python train.py --head_dim=64 --norm="rmsnorm" --qk_norm=false --beta1=0.9 --grad_clip=1.0 --warmup_steps=369 --schedule="wsd" --decay_shape="linear" --batch_tokens=[16384, 32768, 49152] --steps=5496 --dataset="wikipedia_en"
MLP neurons of a small language model. Each row is named by its layer, matrix (gate and up: input weights) and neuron, and shows model dimensions 0-255. Each number is 500 + 25 x the weight over its row's rms, rounded and kept within 0 to 999. Numbers have three digits each. A neuron's up and down rows have the sign that makes its largest values positive.
Before each neuron's rows, "fires after" lists the tokens most often just before its 100 highest values on Wikipedia text that the model never trained on.

fires after: " ", "ot", "-", "et", " |"
L4.gate65:505530500488460514517502511492497534502521477452497479500497492497519464483497496507495464482460496470529519564495506522465521456536492552491458526506484487493492513492491495536503501495569485498500522467509491507478456481503480532516495450500494462450469519499512448446536539471483497501491444477484491461516477468477529513490469459497488485508472487530544521488535495539463508508496512470491474514465527536507514518493522469525518500449515473480548497509515535532485482498465506500473466541455508509524537529520494485557499531489512458520532482497521532482513503485511514535514500457510518450507515507509505509486462540490488522521539538528515508523532495470454503496548514521509507507542555507466515517488502536483484520528464506494487511473533507519530513480529517
L4.up65:525499509507530501497434483449526502512516510490530513508521448509487492461499473500484481509485500495500537542461529485480504477479492524489470462535498523507473531501474502505501522501529483519480465497483507517492512523514495546548490530489504469459484525490516489525533466483486492490512517540548540500500504501483515484539489534509541481474494468480514530491536523444485517517532465542486498517448497504521518478491496540500511472502521440477511553481517544518482496497526466497493513564477532505509496477522482491494472462518507504469507522490508465482497477478554522563471538492460485525520516483516532479505493449515503490565506521541511527461536501432518476481510563517504534505504486495469454494493538520506495503533504514505486526480494494535537507527508493

fires after: " ", "2", "1", "3"
L6.gate47:469464501505498535488529514533467511464485515494496476497530550505506492537517512501502522527532470465500505477494523474530488552511497492491479512464516507450533474483521538564472502488512479466526483475458492524492532527512504510510470489543505471458482470486520532524490523453478501478476509524479471520481520504463506543524520449474499481457492465503524495484492466514524499501476505471558516503517511484478495514500539536486506536565500461520487546509516532512496464483492529504514510486435487517487492494449505518515509542518466489509475495527483521533516481547520466501525481500478478488411474485472509487538505510463504476463514487520503497504519500542504530514505527512502498497523526488481521521453540475478502481503442477510539507483517536476525488535511497
L6.up47:465525505518474497512556520488493513485471482496477529512467439506476493508517493489513476532477507506489533462473499572508457471499505462481475500490504473468499554490484518460492501544532506513533500470486511522520495471500522500528496494503490453510483473539489547519499532510479507518558529504530489510492470553450528448511457554451518493491503520493520497466516477490497492480491495527513517511472509472514456511534524484525502512521501499461516516499538512485497488502469489489474471506506527482472535481485504520530538506526545512451487474511505477507465484546481518515511483492501517476515495558484518501478527473504504486490491488528540452544477545515524531526463492496505463541520471478455511474470471496502514509473484483489521508498519464476516465451557540

fires after: "0", "1", "9", "8", "2", "7"
L4.gate83:491545534472473494500510491547481496520471494501512454482530436498534487487545515526536482522540485513461493527472520477517551456544526477462517513473453478465470499519508584492487529530518468486445517501494487515474473526522481524505487482515507513477500496509457517525532554513485510474460515524527458518517481498523457496467478531504524502463508498542492547516471519524469470500479545479467508461517471506517514512489569468523481480478501513466510489504498495512462504482524515506504490468497501454504514502531491518500497521479547486485504501479525471503516466479519517456520530495446529491519478498505485487496525505471494455520514474470511466499516522504468494483430520498466524489488499526491489526498515506538540474529506495505512525468483493532488500510493504
L4.up83:518461517458463495515545513521493498508475492500442464515501485527527489488500494492516508508501533505487509518497488485478557495492502513524445483485490469521450485526474510501527505480461464501493484539484496489468542517478485466525421514527513481480488481515491509494502492483537494518517551502505506475562474509491471517516507511537541526506507502530509520499486496503499495523462469472504484523492463473524524500500562525462475513495557472496487531486485512468499489506445548493521467462531501473482532469516543525485518498507477548502520459540512467525520527465492510468503526516480494512513505474471525464488536536469450449488481495502525470484494460511518505459491486540504460487491494531502503506489478538485541520556496513524469469521521521466463521470521499

fires after: " (", " was", "-", "er"
L6.gate183:521531514460456485494517516549474524469493482505513487505475542519533509537546503512516481536515467489508489494536496517528479503546485501504510464526479490480506494497484503529512500537498471452534489479488487474506470484504455488547509502467505509462479529431505475534534483496527499504526514483556509526528505477495475498548500469484486527482517479517492503555516514526474469507478487461522532505455504455510503562506480489527479482472488495500504503476507515502486542488509502481488519519470480489496573506521513506520504491472504505531481514466512462473509489503507504541519511535476470499514532480443519523501511486526459494459521511454502500481515510535492518507426529488494559518527504490499501507478495499457501530550467459553506501537502561478525524496515465
L6.up183:471528515504439510519534513505492495482498489548533532467495525504538525505463497520493468482509446504529476465527524521510435479506469492514505522509474528512491512532490515515483520508499567485521501525495490485518479491537481528510491439491505473498499532509510477513491498489540462526550494490507496493542496490487502479517492473490487506504543486485520487537456518518470512532488495490487455521472466488521500505546537498533485480451537461468489509475508498498550509533491526497534553527512519526534526458500470554515462494495515510523506496464521483508491484521522497545496467531473472500507528516468487459522496479531530469500519525474453458500508515498505510496474524495525509516509476463503512532436544556482495513529497459490489540514468507476564503485512510

fires after: " f", "v", "ad", " de", "l", "a"
L6.gate42:497492482526497513505514503487455532475523511528543515492552494494517482555547502508470517523505517496441502519473515493509484479427513504504514513501494499469487536513490523497476466487475482497569519480483533527487498499496526549525558468479479512487543512487528499510521498534481477487484539496460483500478518496506536509510514483474507493511520509531441512482523512486493488546469500515550515521472444520517477502469518506489510499517482501486459497497538533474448494453544448504446477476502541471505473522526495528507493521489508456479555480483503506514485528478525486519516461496493486491514468497495504483455501503462507495476525525542493463449512518539513538481531455494517536502495488472488481458462496473460506486517538495474488485474481479504486541534524514
L6.up42:482480497496462499473483476469491542497539510486490540537474512468524490517500500499515526468490512521515492466502443480466507481473505515519470483528488474530463457498480503510535526513529494500578467533518501476476523484506513521492497515478504495478508514465572497471488532471474521534525517502506494514477576481492482523523529532512483490522543491518500503527504513511477544462530544535514496457536499464490490533508509485514486463525507542540501549553484528548530489478509520474505535500535510485513515513429476475491497498508492482499505512473495468514476513525575488528509448489503460506526549474470519493497504542520478515512538492486504490507511506522499490513513474465473505522470504498485531483505497499485487507495499514540480486515481434519510501466550494

fires after: "ug", " A", " m", " J", "j", "r"
L4.gate268:521510534523528483475471483560534509486500532488518497470508489507510506496488514510462533483493501502475456531453517495463483466512497526475493544531517513478501492503473516495540484460506484479515496483497521490532509530504494507519512504502511512515516495515458494524505573526484502440457523519491467476429525471533514485524489494531501482521452499507465494487519540448490437481491525459512524521470480562514547482468497469492496496486496498488508552518538527569493502475467521520499440473520502504497491476512517509501501498502495517536445547493536468484515478490476532492490518495521510464473462484504500491507479538471509505482548502480516499474500530532504532543511490496488514467469454463518464473517548521474489479516469506518522517511489529487500476522529480
L4.up268:530493522531483515492480473504471538524476458518441493525480522478516519517543503497499533509480515511544506466512505474442504540480513505481509534519491494533526460556467517481496501507518516515467505470526503501507478475483499491504498491523504559523469502515524488495447499490531488477509548488512474468527495518496483517516469533487504524463481492544508488515515511533521489468468513533484528457503527527507523500486490450469516512507473495510464520537467481512503502445489503533513526510492459478479462486492508481471512527520491485512449546509489538493574499499530517442527543510512510519480498510479508500500571506476489485500484512524484483466509492533495492475491457494510478456475481526481502502537516549480449508446492515552473474523514510497536542508538528

fires after: "ot", "en", "-", "ec", "as", "ad"
L4.gate89:517562456475448531505480527514531514512475513488500429525518439494467507529502529541515511477506505521467523558554472514515520449514526515446524488511469487520478520498499518524492528497527478552484477529526511510498471495481475500457478476479499480493453500458462459452492493482502492461475492502486473493514492471508502465545487488482491544525508491508522517485487521514485467527488524504484428540512539494497532462464520504481473489458480533519471515519487493515526524495503473502510480490474492546538514525527481514527498484506488465527476482492527523500482490520538493529528522502515474503522472518527498504533519526488495505559520473497463495556515531449488498507494482511504511480509559545527496514480532474488506515536501459495492485488516511488482500497494514
L4.up89:482503542480498508452492480479486512485483481510549465452502499507507552472465506494490464517523538499521492556518478502487497490502471500494504505477563493516449524463536490489452503496504495499514521486502493516515542486473556496469496472501484482540505505480563534532503491480498493536500496456464452494492519477522517496512459500460437515534496478520489497496554481483517493518525484485528486494483484497499571507443475474514507495482462485460506495519495518501491517474498473473514472489483480468483483503495476487515456470504489473528489433514507494490530518496463530493499509504514494495490488508557482533487483543499446474471511515516513436527472515497451519539506517469519514514518546529498534468487458527529493563502477500497511507494500501520511520490485540

fires after: " b", "i", "0", "ab", " m"
L6.gate120:491530503496479489486482480516461518481508531456500491529500483531525500525491470456532467550491483457438495516502501479490487524504499510520514480523501451477517501489509471502473485504515460536475498476513527504512454499454482469504528462466518503510541502495501469517497498500476501534467547471528491487484519509481546559478493462473503493500493479485485505514543539463481500474533553506470527541494511454514484567467495434508522506502491481559534494554496519484501557498482509497481469485490514486469506485528489514513547529525525513505475498531558469497527484479495508472548487491495505505502491487537491512468464483482469507504506517506521543540517485557519476490507454459522504503459481460483554500529508512506483537518527534495499497507476491498496502517482482
L6.up120:480506459511543487498498504500482508494515448515490528490481494523477490523469495499483499532475524490500474494525445528506493500494473454500523435519528494467495520523515483471507512503531496536448496495524478534484501472526515485457548496472478514492508507490481496516550518520493508512474531527522511485461481513495515514518451487527442495565538525521504522516587530528504531450511527488498542467540540514533515510501478471506528496511468534540540492492520461512498533488518519505493498515446483465491483498534463493493480481497483491516460467491535513521488519508486512487580510492476517513467500491524487526520497492531495476513508453512499461467502489497442471520536485519499520508530528477499515564490502487481513511507527490481511494522480504472468489551498456

fires after: " p", " a", "m", "g", " A"
L4.gate116:522537511480511484466478458500525474527498503492485480499524474534510532496524484502535539507506490516482509480448505485493496516487449521502486528471531508503503457454520474485503510507548473451491512500498519518528489546512537530499523432481504456511489519518510528544527509485527536514474547512508507489487509534471542543468512508485531504532500491554466485513490477441487509502491521469522540459480482486522534517486536536456488513453532497449521450473525519480496476483502488521469445521544508526502502499480499540507549536492487477499508521493506476504530501544493520480484467514492540482511485500532480476514498541479493506523533508463517515533499478459485484503468518522483465503486511489507497453465477489459485464499466503463493534484480528494517475475549484
L4.up116:480535481515517472504520491550483456505523528471509480504515468508531519566514495517510513508497510545449535486518516529533485503496494490531514509514531481542528487496518486545490501485463481510502473512502520522504487538492531529507494451492503467509494525499516483481503512529495494487499488475523455486500447493545490465524494485494462506491533525516477491511522484475460474505517532482451523516453510504487496490472528507506521481496499505477507521469521512481459473451514493474457464518509476555488514488495473546548480521536517503454488528478453516471507536472518526505540504482452520505506475538469481470464564498554522529476481544481509477485488503512557526489465517510516527538515507503482449502521532466480487471473495544501514514522522464512528519498545528

fires after: "-", " the", " a", " \"", " (", "o"
L4.gate205:533495536507473487532503528504472504471504488535477497474502481535499447525476506485521497486465461557493467491514485505519561510526500496495481526503477484502535500501466553530485523491514470527500492482480468480498524490490481507515488524465468479482539485491481499486529497484512476478535520501497558516507507449505499500517500447481524528500517485473526542525522465493475469541508492513521502524520509444531529554525480479547502473508491493539514493537495465507513501493504522448451495526449460501476488461515497543500500531481466518482489514538503493512501464523473496460512513508512494468511526508479502519557541517545447502506497493469514460505519543552543502498483501467460520498488564550512512529514485504517549485508494490489473503519473524449486515499488522
L4.up205:505560513534509534550513506511506493500480496528519526482500489491504475557529487526526505451508510534454490489504518508472493487487465510496506507548501477505493460537547494479506476464503527513477522498508519454456511519499496510492496525513520509531511516510526493459529494519487493467476496555492543527524473512517441497534486497491527481514516506477502506518532500470450453538479481497516493503546501533477477537524531440524495500471472498491475507495459455465490522506513538489502530477505513471501463522499514522552494501521508540533462483521500474500517528524510533517499548526498524536472517465492477529481473523523476460484488539478525447494509513519483469507507513513536496476512522533456495575498536443485472500530508539505475503505525492478485551516507491

fires after: "ar", "al", "ic", "in", "ur"
L6.gate8:467535525483492438501466490464533485507493466510509486505490447519555487432540494505478490467518480480455496551522508498540506495484533505574526540497524506523457474490531511488521487483494517526516514489504475525495458526500504488480504454458505495478509504487499512500481502530522505473477511493484489484454522463508493525513530495508531533487519466476508509549488515475483499525452499493485522531494510566509480513512494499509482479500490490490527518508520505523497491483524489514502488462537475469514490522504458507496486485459528511511509511500516504506536439486522444512475487471549532463519507505491523504485479524542510470509500510484540515461519502527483525520519546483519525498471483544530455473469542490458485502483447483485494474542451529518562516508518512
L6.up8:534507491489520543536481526493463489513526487529483492487485486485563489479494522534519469499452536483448484527516513494477520484484504523550477515463521499476496500476522532502535470524464508505541512512478497499493493528542495504477526508502515490482485494517538497481488519514505455473458506488485504525485506524501503522549541537506464535499500512449546511473541463476464470525503500518478498525499494517551486502498523459506489485498461511483514548482479503519528527480490459535499485477507505525508516463559487538516500527454526509497516522465527524463491519508519503517546492475488497490470501494480550505505460524547489497515446505482464446484483475565512542515520502475507525482483485475488466500483524519478466559511530496540475489517462503463533521524466508

fires after: " th", "ur", "ap", "is", "ac", " s"
L6.gate267:496528514507487490514498496484489470501481535487508497510524500516554476505539519530475477472519519509509504506427488476519497517517475545461520508495486543481515468516527499533496460456504464487473551483479517494511485486481491464478534550489495493516464486475497466443505531483502498492491505524475524510524531518496484519518485472461510491499444468547459490516496501518518495516472537502541527483519474470485475485499500515476502456499474497481500522463505548527500508447504519488452503537495484478482505522523500490482516484494498492476518445497523447487551499471465518513490510473513508520471514492505547504472477556483514429487554494465541480532542522487497498504468489521481514531516501486491468451544486518482473508498434528475501459525481525524541492490531492
L6.up267:481509513524496500536502520469545469503502503511496538491469494504521516478501464510470475514514521470547500496439535540509485515491502518489508496530535537512517489529508489500476473437477537504463506490491540509485523464459500489508482542524540453527469512497497513464504476481529452511533480519479503501487495510461479487457470441483517499538502506503466475457435515524559507549502508516482474485526501492533503487474539527532486455506486499484478520483538526494494463491492482469514540544497522477490489498515515471540553487501471497481525477482510505519510505508476528497521507494516472528497519518472522497508535531449513511527524443512483451547494519515468509488500450553506495520476495509506489490537499546510514513486475477468489480510521524567510484512532492

fires after: " m", " M", " f"
L6.gate202:509525519489501528484442493470495522530483500525462530463492458505533479504514447504550462548464527542488443446537431537510480505516538498520529485501539475484489522480482508523491459505499521522480518493524523495470490475489467512509500526543509478478495517523499485559448498483487487540480532478553504519462484498507513493522489515519498478500489471498466454511495470508499509494503519488512506488461454495494489507518489517528498497495473512535489498503512492510504495481457517521542490489518511474459492527479501527490521489512493477488501464506499484536483515522509492485518483497534534521478554525495514534499493525494528513436495464482541506544545492494521495498539486514456491518492466485481479467449483592528521509465494508482520510545520488536478505486497518
L6.up202:499473470455525509485512453504469502503449486508510488494511484521506540443541501463450508525466531463445472483522537483484535421495527571520501505470499473505516543445494488470529490481422481520512496527475495510504531467493473499491518483470519515498458457485477544530516541514511489480510485510471503518527474475486476527516475483508568463474515467495558503524490486506532486494513503475479518503502493474510500508491489517501521493511463484475485506494469505538478489462508470478488478519500489519499514494494507514483535462504494550500501529460483523495543524488521491454485464514533525513549518492541523514471457505537516505520504504507488524475525503526515552510499488517503505536500471535519503539453511486497473500524528509497504507500465506483476486484500490

fires after: "0", "ew", "1", "he", "2", " n"
L6.gate129:523526471493488435462501473511469508530506502463521496494489500503526457538537525479516497526502520472471538475484485483498527518512480465453493485512465462501530464507467511496514526511492480501476495480500487527499465479412535509557484498513486469477488514521497492482504500491506542497477512515505496561536506489512462513485527497512516523453497487499518483486524523503518474543478508498486501478426461495515470505462495487493503482495465476504491514475515521486431499466490501458479462491513512522445511536488491501513489524466499487494496462529504503491497519482496544487499514507461532437504475458499550534494494531490428492435483536491535497464526510496512505485522519505468518473518546451470498489498440478477503493479491511483524469489526513480482507505493505
L6.up129:517502498484505465497527504469539481540540490445510499496449487480464485529453504511446494461502502523474491478515493466469502506469489484495478488519511513494454551509486514474510541518489560517473509531488500560498489464467559550506493469510501460528492501543531533469419492547502509530517505501496466497492484528484483497473492530511508527475532514481522508483502515496494488509483504514459476489470502465512502519474548473490454488518517453445491508487470495493520436491498495484542559526492531517503502491511501499517465533508540496477447476526486490516493519478506540512500489512471507481476466486537511497485531497506484519538547531529452500479493513510476494491517513511481492483517507483514499526469532507492476531480478520458512512443511471513488489499475537

fires after: "\n", " c", " J", " C", " p"
L6.gate31:509521496459454502523502439520462543512502500470478537467533510499515508522429509493509529490478480483466524547547459506486530506476482532489479460482486525489463481551505474482485490521531492466467447471519440510531507499517506490490507490474510523487472499518456503520484507475509518514541543484542518506539488564485482503500490484541463486528484502517491478495566518476475515524463506503510466507468503437489509468498511543506497528526486492484472507489518455508487474481486461472533490520485510530534497463488463506485480523465497515490445522484481477507542508504493461508524500450511492484516510451514502530477492541502489492528449494530471509463486500493520505501494467514503521530499485470475533479484503477474490456501542499527481500495467502515533510501488522
L6.up31:484511497465445514487480527506554504526458506491502492458510508526473517496504471528504539478529465508513557536550506505499506487514505486473500523479483513529489510529523481517484511547498491504532508491542472456523499487497459513522496506494505510527466519493480482485502528474484521513557472490490514498543496509480480485555540516459454518501476507501490513497512542519495486500464461534491475513508516509512482522471538469504454502524520501431496455467469540488474470498484513483534503486460482537504514511471481498490472498488408511499444498473488530493530488504473500480487528484506485480502485507496508528486476520464491492442513465483520503474474503479538484503478504477532549499524476521534530470483531523500556494480484495532453469467531481497492480468447517

fires after: " f", " r", " d", " e", " res", " s"
L4.gate244:526467476522509533509481511507484463505500538522479503466529494499535478481497492481478495549541535528478528463509490528510511459535525520473469528477497471437485491512494473508494523471481488453487526442514433467526504472470581511526499528495503502506535482498502514512474493504519518504490544489510486483533532526495515538506516461520480532483474484521494490486523479493494464484503523541511498481497443445505483524541446477530546523474478499512528482496491515502529510505499512498522502488508487491519475483470503521489527524474517518500495548491505474459443515505478475501489516507497525474493462503520504484527479510503472522481505472531521520486494527529453528505469501513474502560526499449480507460442489517503538489511493494497477500460492520460436541521493524
L4.up244:499530537501524494507529544486507493511501504465509484528505500527477501482507432553511479513520501500472506513527530515524504458488471536512507517486505482500539493470475471502520485460477501471486489513571470489520486510469476488529497536512450519479505505540502530503474492499490527486519488481475534513473493523492506515535483494567507483542511488504551505497450500491480523439529560498516535448520535500528520513480513486523522509435527477501493479491506514516527486552532511460505500471467454491514556518448489532486519506483491486512502467470531520482496492502523495508468498557502492529503504483524523493534473544507462514465540538493538504515462497498531508491534521463504506534491506507547498496521521499453473519511480512518443483496472518505468456506490504

fires after: " m", " D", " C", " c", "h"
L4.gate121:475509502530517549521477477549465553505475501472509476474460495507519493510527477499488482561507517473476523529515530486508494481439508444503471478487549485444456500527509516517478521493482494477527493523473489484540468517492515544499494515508511504480474480525479540489466536487505524486466521521520521510517482510478520515537525542472519486515442488518473537499485506475493486497492508504513483545475534496482534494515465521494494505499504452541499491500493478519531482482473497532516510473487488513504491493498412466504504505546502470476520528487486492505504502481557497468497472478485487520497540503539490557435467483497490480501488528506522494516537440517477503478516493471485495481516534486485457437448510482519483475500487476534541484495525458476498508506489509
L4.up121:447503479522502518500518454515515548463496498481512515476462492495498513524498495465501534500503437494477491492478477508486512554477481476494470476495514487536478489565533481484483544474505494527509463492476523448499502490523500506463522477522456516472457480510534522498478507521525541463517508498503543541510486480501530517535464486473532508546506537516430513489509497463500471506475525469512445537489505523518531480491551497507492499489497498481529504472497565503489470473507494469487497450526464503468497461471452495484510511510489482462508493546507497480545462514471526469459523482467466493473490516507470563507490497512482489517516482537507494532497524517498471460490485479491503457460528495522531521525515521493538485509500507459478486483492524524516534486489481

fires after: " K", "S", " S", "ap", "en", "ain"
L6.gate257:508483521531518463531473528536517468499484526484470475531497477487492515487485489533518518497502515505510517489474489490460507473472534500526532478524472539502529474508475468508525479494463466505490494507497512523525483569498481495520504517511472490508487480494511506486459511484454498465488489515502484439469461541492507517492524494538492521449488470542522461495508494496494477491506479511509486536495477495456526461477461533457483487518470466519488463515470518476499487530486505496510492482523506479497516484494513531541504500507469470534521524459498461490516477458507502464546462530484529461486520469455518493475477481508520522472510456429514512522471481479524447508490529517503495473523483485457464487491465453464541453512460441514498492506463547474514553496502483
L6.up257:455544504497470513479506481515488485524486488471538521513511489536536478493467503527529518511488487520490512488491495539525476467507469508545491558487478531476545488497527514477476512457520498491549449457507486477475475512467513539486514477504506496496496498469522488521485499512477497496483507521448462528523506472530566510475505475491492534498453508499495484518501504469544484512410489479514507468494534470494457522498527479489479534540497467521475490532514499492530475510505510480513517520512457482471476492494491514517486493503444473509417492554506501569473472494488465502492538518551519521485546451499517495511481549509478507475495503463480540439507490503504475491486485493515490544502474479500504499484468501493482473538492481482487499526503504527459514493491514

fires after: " J", "ers", " R", " Y", " A", ","
L4.gate271:451509496457514444488521503487515436485507525490512514467509510501534493513501504496530515470509482481485532481472506509501519439529483505453492480506516521535490458440520502506519506452530497492506478485487510512533454551491496496474474479497497502479486515474532465531531493465484461454477497511478470491480538495542498502468476445503543461505489471492515502453487525520497469509537494447513507491523523483530499529505521509508515500464502502469529528481486525504450501507453537521506461496495503489496543495472541511539545541481499468481514508550540517465510467521500521529468507498495527503479527496514550516507514479535509473499467503465498492545510531459514516550483502474487481467502492508502530508480490513511468511492440530535521505447500513506477477547489506
L4.up271:522553484498497500485516492480475484496496517515472520531464486495521534487496490507495449504492487495484452465483512511506509494522532457481515508521525505494514487488552493480494506527507505530487545484496474528509528506503473478506512507485437508491546459525472437477479496501502488497487528527473479535524505511456483498529493537520542494514511564485516499488498510535485453519474492484520526512502513493528522495542495542456454495533553514532545496506498446516481507502512485491500524483481478475489491496520508504492475501479499538504453544475523464550482527516532453508482542486482474500434503546506489509547532503479501496494468480568504491478515500561531487532475486517519484488546491510540507503465497451516521491509458532494541498522496534458476510524491531

fires after: " S", "S", "is", " s", " ex"
L6.gate99:450502477448449505537476498533483496511495508473469468501488481499474520531530481495522490496463515503503478505485492455483520511496508501516495566501531514493509480500519502498492503492472466511504536481464528495487471518503488504492521537496491447509483510505520483526527502471477516463527453514508510504515535522499484547488474466475506549492521461474547488532502545505486490490455470484543486539494512455509526508508471530525540542484500520521487485457488501460525523480497541529466466535485484498476480503503502513475498533500501525542508501526510542462536542508446484510518534547481518511487487527472546474483505476557522522480541496511533440517482487486478450528454562489489502473478532538496474494485504521468493454491500503462481487499466501507496462497500494
L6.up99:517531514502486513517488483483500485545524470498487496503478504505541465477495479497475504470500529519514517505513521504496520513482523473514474550507507527444495493505516504568511555467527501506531450532461495554460462545508505468510543548462486505502449472475472460492483487520499470448493479502512522460485497509491557506509511526481469542480497532497542513504510518532485495489508511488497522497505493464434504475466514523487516479453540506498462505481491472490488480525506482554458498493493468503499466509454520498465510521488494522522558465459512509505515508486497509525500506472489480509487490484501541495484534547544525477533491535514490489495519544485495485504457533507473494499498458524459469487474511505484495495523490530513515455526507487553477495471540443

fires after: "r", "==", " was", " be", "ly"
L4.gate312:491500541494417513506456516556509545461512509463457450522516484485487504472504505480521496502502478484501513488457478516509496477492529505515477525483475515489497503491525533514465478515485467509523518508493489484524506465486492488563512508469494523498481504442525506530462503515489489502545546488467532546555492473493498494465505505465458545515503475466503497496532498463529511508491464493542504530520540482511538558537471479509511488498497511487474495458531547485494534510463480459463467487476553532479514519530487442527522478458520520513531520508486500504512512484500500481483495487494533528493493524491492459495494510533495478526492466461514488525509514505525494495463557491460503537535476490493492502499485464524542472486511499470491503528525509494456529481542478
L4.up312:500514541471467518499511496531539535522552501509485465507485493484491452542495478461487500444491508561507522546454514468474490487489474511528527515514518503525484493498469473511508467533498509457546508532497460534501461509490539554521485483474502496487484542509491554481457501515462487509471508463487486480488442482492531532454559508521475466524514472518501494509487517500476522534510497493480509516483493480490541490513510510486511525519483542501478493464550504533484498515484469442518465488533495501451518495498504543490542508513517433529522526516489486509509507495509549494508521507473526475536497540501499471565527520474501512524529529494494525533509490491504513496495516500531515547494504468539468514508471459475510499474491468496501498504515536482503473519484457

fires after: "is", "r", "ran", "p", "le", "ur"
L6.gate111:476501478505468484489481526524510479473498512492494473540512512510545544499500506518504542502493530496500529559493513471476521454512504493531494508481481481483508460480496548502523518531496421486560492516518533429508464544470511491512479500536484485509476519478494507496534515518484510488433505484496534523492518471538454551493461498511492516498528506556498486510507504496499499526484537516612511518510528498519532488485514490507530450526457541535483534473492463483468520482561474457483495467480525492454506503467481495520507516490490472510516518499533516514490479482526482527535494507479489490511480481491540505500506509479477496475507504513507510508496461547460484492495496512475508454467502489486459490489485486475480498543508473468492470493514517507502529525530493
L6.up111:483495465538467549499511504523517489500471537486494510501510502511543551509476495505502515521470504501455522515514519506499496482499488502507504533484501451511505506498488516521460446471512503507488497504517531456515449528498546515492471514557500480500476527514514510504524496519493479489470465497491508515524502487508485502483477488518492509484551519528458470493482490498458522522534536496554507510507517485494535461482506516531515496542477539509440510447509497481506546505536474522517559498496541456484501467520485526519487510503533504463554505495533544518462512440555488473468508520467460534476452525506506514469502448496501508498513498548477473527469492520507485476465467485526491452513456431525478492486512503511473529502512502476481506510475467478472533521506526

fires after: "==", "\n"
L4.gate2:503486484521448504545520483487515494503519496510548499496511526542546439518511468453455500502503498514519526459463485464508453535501528525557491485475451462498475535552518528524532474518479500494511508481497475523492483454500520520521472517511526510474496479508508466515480503517492518515524532497486516534520549504525522529507505495472514549499470465484478476555532478513552445493504507501512511523467459491505474509554501522514510507479487509539481508504472476499492497465457470482459459466502470530505508486533526463487479476504496503501513515488506533528486469505493487479468475478478556493522479451483456476511502488493499495502522500533496484468504528533506531466501528487442561496456532537484477486512471501505496496505512525496533486522456477507487499537499506
L4.up2:478534491483456519534449483456486513464437520485490472502519507470534501479478508449512527551447487508531530494469499492501511541478485510486507485499498479517505504520517476511520519472493512520495524477499482467511498495510492495532480542495507539525466475523532523479480474476462515507481543508521485514532454554497546483526520498499491508499503553533473446505514502499495498513483504462507523479528521495523512492498497522473512538514541482478521505480474499474511517503507508451525471456478509507515541510504500464501488501490489510486526502507505481495509545518474554494506519524496528481523517480460490464474457551436523502495512490500488510438480505532514487481521570463471507480530516475454513472550460490486503472467484469528500528528478440503492539512519528

fires after: ".", "r", "\n", " also", " to"
L4.gate148:485486498518507512534460477517471526478498491458501491522536476522525557543566485495505498514471512504488503521501536500450505516484475464517499536452515478514457515526569493513548510474482497476460502485514503500525517531491476502540488501505518507544467473488500482504504525485534516525521525530460487501541468514501507479521506520500499531493513544561502484524475510551510483494532499456496487497501509494481502519477502506495518469498542552493528454487522487486505487485472520464522471519501484484452504528519552482465525521494498490487494484488540488510526497507465522460489480442485515487493501498524499497508553522527493449486523503517504507501500506494455532457525461528506521553561527494463503451496517465490475446482528518541470523508476472504487528505530524
L4.up148:547464524462449489461518518481468502516498465501473512502492561516548544483500491509488491522494537473535493515482485501514501500512458500496517535515528491454473476464487521511490469511484522467530494477497516508450526419511517492486470501504442502496509524526511498510538505487530548505508503502510485477530488471481486487524534491513482510480506527516507506487465511524491506485468509443509501521553507483442491488527482513480556527513438491503518519531488486486501507510518510526477488494460544449501504471524501525493476484505518529518520464510498547510524497457510529516541474521473503511538509509477520471443489505465506486487550468483499503527506503505472515494524552463519480495516535546501492452506449509477486551491479480443544514493495515504501513495519511

fires after: " the", " I", " A", " E", " a", "ther"
L4.gate190:494516514442498505504516505456540528499451489452524498486480496490469479477514540481507471465487452532454508520503502532497494525462442512481514499516519517495504514472509486533504478492515478486534498449514483495538514476514495488523489534455523471476505470466481528504423492459528488458502548517552477523449473502525501461496514496505497517534523497471504507478481532530501503482494541494473513494516556509530521465490506520505491509451527505505519490502487501506484499449517463458484484487519521524480527500508499511520509544487538489524498519478497427470501502526504517522472528491532480472494504505487508534537508477486510496509460518470492538567473521494527509510492487506483480456484462469487473509502512475464474501489462453480496475533482538544536489526470500
L4.up190:457517487497479482578476501464528507523484515502523514494430485479515491521513508545522523547537449542452461502483505506510534506494494508494522532512458494490527488486480518484446550464510464504515533479489488451479511446480549497482473497503497507487500487516521542475520483521469489526495521500516534510460470490542476520491505493479547437460515529498479503461499489468489490481506458514544500465511479517506528492508510502506505529444520498485500484530476512502497456477538526481484518498511532488488539581487546536525522539489483515526496492487528493523525522504473561481482474503464554513514514510464455488502473477490479506536507537501484491503469541511482496453503509484488506460501509481501514496507507484497518493488526493488511468489485497501511476504495528